Weights of a small transformer language model.
Architecture: LayerNorm before each block, biases, tied embeddings, capped logits.
MLP neurons of a small language model. Each row is named by its layer, matrix (up: input weights) and neuron, and shows model dimensions 533-596. Each number is 128 + 24 x the weight over its row's rms, rounded and kept within 0 to 255.
A block is one neuron, or neurons of one layer that tend to fire together. After each block is what it responds to, as a language model described it from the Wikipedia text at the highest values.

L2.up939 [174 117 119 113 120 142 107 140 117 101  93 110 175 151 145  96 147 127 146 165 150 119 138 121 153 121  55 151 134 112 145 152 143  94 118 135 124 118 149 150 120 151 154 141 106 137 108 109 100 112  84 107 136 117 101 139 159 142 102 180 157 120 126 172]
L2.up1068 [158 162 143 142  99 141  71 167 100 135  94 156  86 182 113 124 135 113 117 148 164 168 117  91 127 129 121 124 158 135 170 145 138 105 164 105 129 106 132 100 153 149  95 134 119 112 133 183 141 151 161 117 125  67 157 151 144 135 104 116 141 150 101 117]
L2.up1079 [139 131 146 154 109 141  92 107  99 118 120 155 180 123 101 127 193 159 182 112 175 137 103 150  93 112  97 127 120 109 136 125 112 124 147 103 127 109 117  99 137 155  96 143  74 107 158 154 124 137 143 126 128  98 113 122 134  68  73 123  91 119 117 172]
L2.up1166 [132 109 131 118 153 104 162 123 160 157 144 135 135 150  89 112 158 164 112 107 124 134 101 103 127  93  89 139 156 126 123 175 155  62 157 106 121 124 163 108 113  94 122 140 107  84 123 163 119 106 129 118 128 157 176 113 101 131 139 125 118 132  84 130]
L2.up1729 [126 123 146 133 148 123 122 148 151 171 108 122 144 127 117 124 130 103 158 111 124 107 116 119 164 132 111 112 128 171 113  91 116  98 141 149 105 155 125 136 134 142 111 125 137  87 118  83 147 128 166 110 114  83 112  86 145 131 106 111 145  98 159 109]
L2.up1942 [159  92 135 145 117 137  99 124  95 147  88 143 154 117 103  88 125 124 115  87 175 131 134 135 129 126 116 109 158 171  92 171 142  86 162 149 134  90 164  99 100 123 107 144 130 163 175 150 153 140 126 129 104 128 141  76 147 113 110 146 106 149 137 125]
L2.up2275 [130 108 105 156  82 134 100 135 102  83 123 146 126 109 108 112 169 152 180 137 119 134 108  99 165 127 132  96 155 100 150 124 124 126 166 122 163 130 131 173 138 151  87 168 124 175  89 113 144 103 101 137  76 143 124 153 135 167 126 139 140  91 128 148]
L2.up2357 [ 86 122  67 130 148 173 135 134  87 138 109 131 159 125 108 171 146  86 124 143 101 142  85  95 163  76  75 135 137 128 152 160 148 111 161 104  81 111 137 112 131  78 113 123 121 102  67  99 116 118 120 109 118  81 125 148 112 111 102 112 168  83 128 121]
The token right after a person or place name, opening its details, such as "(" before dates or roles, "in", or a comma.

L5.up1 [122 129 133 163  92 138 169 129 136  82 156 130 156 117 155 131 129 143 126 141 117 128 115 143 122  98  71 152  96 104 122 169 139  97 208  96 131 100 126 115 168 136 118 168 114 115 139 117 118 120 102  46  86  93 129 117 122 130 107 105 104  73 105 151]
L5.up158 [113 138 146 107 125 145 124 149 133  95 142 152 100 111 132 128 132 143 143 162 105 149 123 129 155 100 134 131 113  99 125 122 179 163 174 135 127 113 194 160 149 132 135 165 119 119  92 110  97 104 114 129 129 101 142  95  95 158 126 136 142 136 130 126]
L5.up997 [132 125 114 139 108 136  95 135 134 173 130 155 132 121  92 121 144 135 137 140 115  65  99 149  94 141 106  88 142 158 130 117 166 166 112 134 132 116 157  93 116 107 109 121 155 133 129  98 130 137 168 117 134 119  81 165 120 125 114 144 143  98 138 119]
L5.up1362 [167 160 158  85 128 118 138 130 134 136 130 130 135 131 143 103  87  92 128 137 145 116 151 117  88 120 130 138 119 144 136 142 145  94 112 109 135 130 127 146 152 122 158 112 147  97 140  76 124 142 134 147 142 106 121  90 125 141 186 101 140 146 132 102]
L5.up1517 [126 136 123 100  97 121 161 126 119  94  90 124 119 133 139 114 155 112 178 125 136 146 122 115 124 110 100 139 176 145 131 118 131 126 107 152  87 121 113 113  38 141 117  95 132  88 127  72  75 148 124  82 101 138 135 119 104  73 150 128 141 109 105 114]
L5.up1603 [129 110 167 174 158 166  69 107  91 137 113  87 142  93 104  75 109 116 130 134  91  87 164 123 139 127 111 134 151 102 134 110 104 127 122 103 101 108 122  94 153 139 153 100 159  82 177 132  94  94  78 137 127 132  92 124 145  99 118 157 145 113 117 110]
L5.up2046 [133 150 134 194 117 112 128 111 106 133 112 112 137 169  86 102 161 130 181 114  97 156 105 109 130 133 136 113 161 111 149  77 132 177 130 106 129 136 132 140 136 149 118 144 120 137 122  94  77 136 170 143 156 112 122 104 153 106 132 139 106 103 148 119]
L5.up2634 [121 128 151 134 146 152  85 133 125 136 128 145 168 120  76 128 105 147 135 156 118 120 107 140 135 105 137 129 120  76 132 138 132  98 138 163  81 145 117 189 130 145  96 121 181  83 146 106  96 131 110 100 141 119 116 129 123 133 133 152 125 131 130 151]
Function words and punctuation right after a person's name or birth details in biographies, such as and, was, is a, the comma.

L5.up116 [113 171 146  84 107 108 107 108 149 132  98 134  95 128 113 117 125 130 116 132 124 110 115  96 143 143 109 119 146 131 165 105 136 135 114 152  97 124 108 106 147 135 121 112 127 116 159 114 111 100 140 108 129 155 104 116 135 160 162 103 152 131 151 147]
L5.up137 [129 111 101 151 141  93 176 124 138 144  98 161 139 123 107 134 129 150 155 121  75 109  76 123 156  98 131 157 186 130  94 121 151 142 110 128 140 129 130  93  84 103 149 116 128 149 165 108 158 132 102 129 153 127 166 115 102 168 114 142 109 124 177 152]
L5.up1220 [105 130 151 131  99 127  97 167 161 145 116 164 101 127 154  86 128 112 158 129 159 102 123 132 144 132 117 117 113 106 159 155 144  95 104 134 137 120 130 158 104 145 121 115 144 138 137 115 146 108 118 107 116 120 105 120 160 135 193 118 144 120 154 131]
L5.up1482 [123 118 139 117 142 161 136  95  75 141 143 134 109 105 101 103 127 122 132 122 123 136 127 120 101 129 117  80 102 164 143 160 163 177 140 187 114 132 116 107 144 127 122 163 117 146 158 113 146 119 124 131 134 132 127 131 107 147 141  95 118 106 131 120]
L5.up1560 [113 125 153 115 121 105 155 132 145  94  97 116  71 131 164 138 118 143 144 124 136  96 100 136 139 129 135 119  97 119  99 121 142 109 121 143 133 179 139 113 180 111 106 127  98  95 109 158 110 108 125 102 147 134 125 140 156 115 159 107 168 122 141  84]
L5.up1824 [123 160  93 131 108 134 105 139 155 139 107 124 143 145 121 138 125  73 144 154 121 131 146 136 150 137  94 108 159 155 141 143 126 122 136 128 104 168 120 158  90 146 138 109 120  97 136 147 137 138 131 168 135 169 133 116 136 119 135 120 153 167 103 152]
L5.up2651 [116 126 143  95 123 128 149 109 161 103  99 130 114 153 115  92 119 108 164 147 103 131 120 110 142 162 104 133 110 135 104 104 160  93 115 145 109 133  58 117 118 112 130  81 138  82 117 104 130  87 147 149 104 143  96 125 122 133 173 105 138 146 138 125]
L5.up2699 [126 102 147 128  93 152 130 128 122  90 132 157  95 144 127 102 171 129 165 112 124 127 143  85  70 108 126 172  98 170 116 117  75 126 101 135 121 171 143  92 132 102 119 167 154 144 135 102 119 124 129 160  86 106 131  77 104 164 157 133 135 121 129 141]
Fires on the word or table pipe right before a number is stated, such as "population of", "peaked at", "Total votes |", "grown to".

L2.up29 [120 123 119 145  87 122 114 138 134 144 127 151 138 108 121 120 110 136 133 133 121 152 169 148 145 161 156 146 158 116 157 182 123 136  99 171 164 160  95 146 165 139 122 165 124 143  67 123  79 156 166 112 133 122 131  90 160 133 132 141  74 132 134  86]
L2.up128 [150  80  98 111 133 141 106 127 106 117 122 142 126 159 144 135 126 120 143 150 125 125 125 149 160 154 148  93 155 100 103 118 133 147  73 138  75 159 101 119 100 116 135 116 153 132 127 139 137 136 133 150 154 156 127 153 129 114 103 148 102 129 124  96]
L2.up530 [145 124 132 117 126 134 107 129 145 167 118 109 146 170 148 142  51 135  75 120 135 122 135 135  88 142 124 113 109 166 107 122 114  91 127 184 114 155  90 116 136 111 117 120 131 120 129 130 111 120 117 162 162 100 137 150 110 120 104 109 120  97  97 118]
L2.up573 [137 132 159 103  96 141 147 118 142  87 138 136 122  54 135 122  94 124 176 113 109 139 132 148 126 134 115 170  85 147 134 156 140 153 168 153 122 192 147  97 129 163 134 149 140 158 165  95  82 168  91 135 176 168 115 149  99 123 129 135  92  82 107  85]
L2.up1377 [108 129 142  79  87 100 109 178  88 154 116 101 125 160 125 153 153 142 117 138 119 145 143 159 165 125 130 130 110 122 128  92 134 119  97 175 167 161 155 153 150 150 128 133 112 122 141 124 154 125 135 182 113 152 133 111 129 160 146 147 157 120 124 129]
L2.up2404 [145 135 140 116 120 121 155 100 104 131 141 156 129 144 107  84  76 101 193 145  90 130 101  90 177 120 157 135 126 163  94 127  87  87 130 165 120 137 117 112 129 107 142 110 133 171 136 127 116 139  99 102  74 152 139 137 137 139 157 100 105 130 106  82]
L2.up2422 [115 103 103 142 182 152 111 128 128 147 107 115 109 148 114 143 152 107 129 171 127 175 157 101 120 117 124 136 157 155 122 110 116 112 142 112 152 150 102 120 140 116 142 161 112 178  96 152 152 129 130 146 128 119  89  89 142 144 115 150 140  89  92 145]
L2.up2593 [124 147 114  98 138 136 137 131 124 106 128 168 112 111 150 127  78 127  97  74 127 128 150 136 119 167 125  90 128 106 121 114 151 155 180 153 140 120 122 168 115 129  88 117 146  95 143  85 128 169 104 129 114  93  66 174 122 110 110 113  85 151 102  74]
Pipe separators and small numbers near the right end of wiki table rows, mostly footballer career tables, e.g. final Goals cells or closing pipes.

L6.up410 [115 178 123 106 128 105 120 138 146 125  92 138 150 144 153 114 134 112 165 157 154 145 111 110 129 127 146 130 163 129 127 143 112 126 124 134 101  95  70 133 120 113 107 128 129 128 109  93 115 129 165 133  99 182 115 118 133 114 122 134 135 152 152 104]
Separators and title words just before a person's name: table pipes, list commas, "and", dashes, "Admiral" or "architect", e.g. "| John Popley", "Ball, Lara".

L6.up819 [133 143 104 136 126  86 131 127 177 144  92  90 112 176  80 127 115 120 126 131 136 138 104 130 138 107 148 124 130  96  96 106 123 129 166 154 139 173  99 113 112 100 110 120 120 149 117 145 132 157 131 128 140 107  72 164  95 101 121 117 103 139 154 106]
Separators and connectives such as table pipes, and, with, for, placed right before another number in stats tables, sports records, coordinates and vote counts.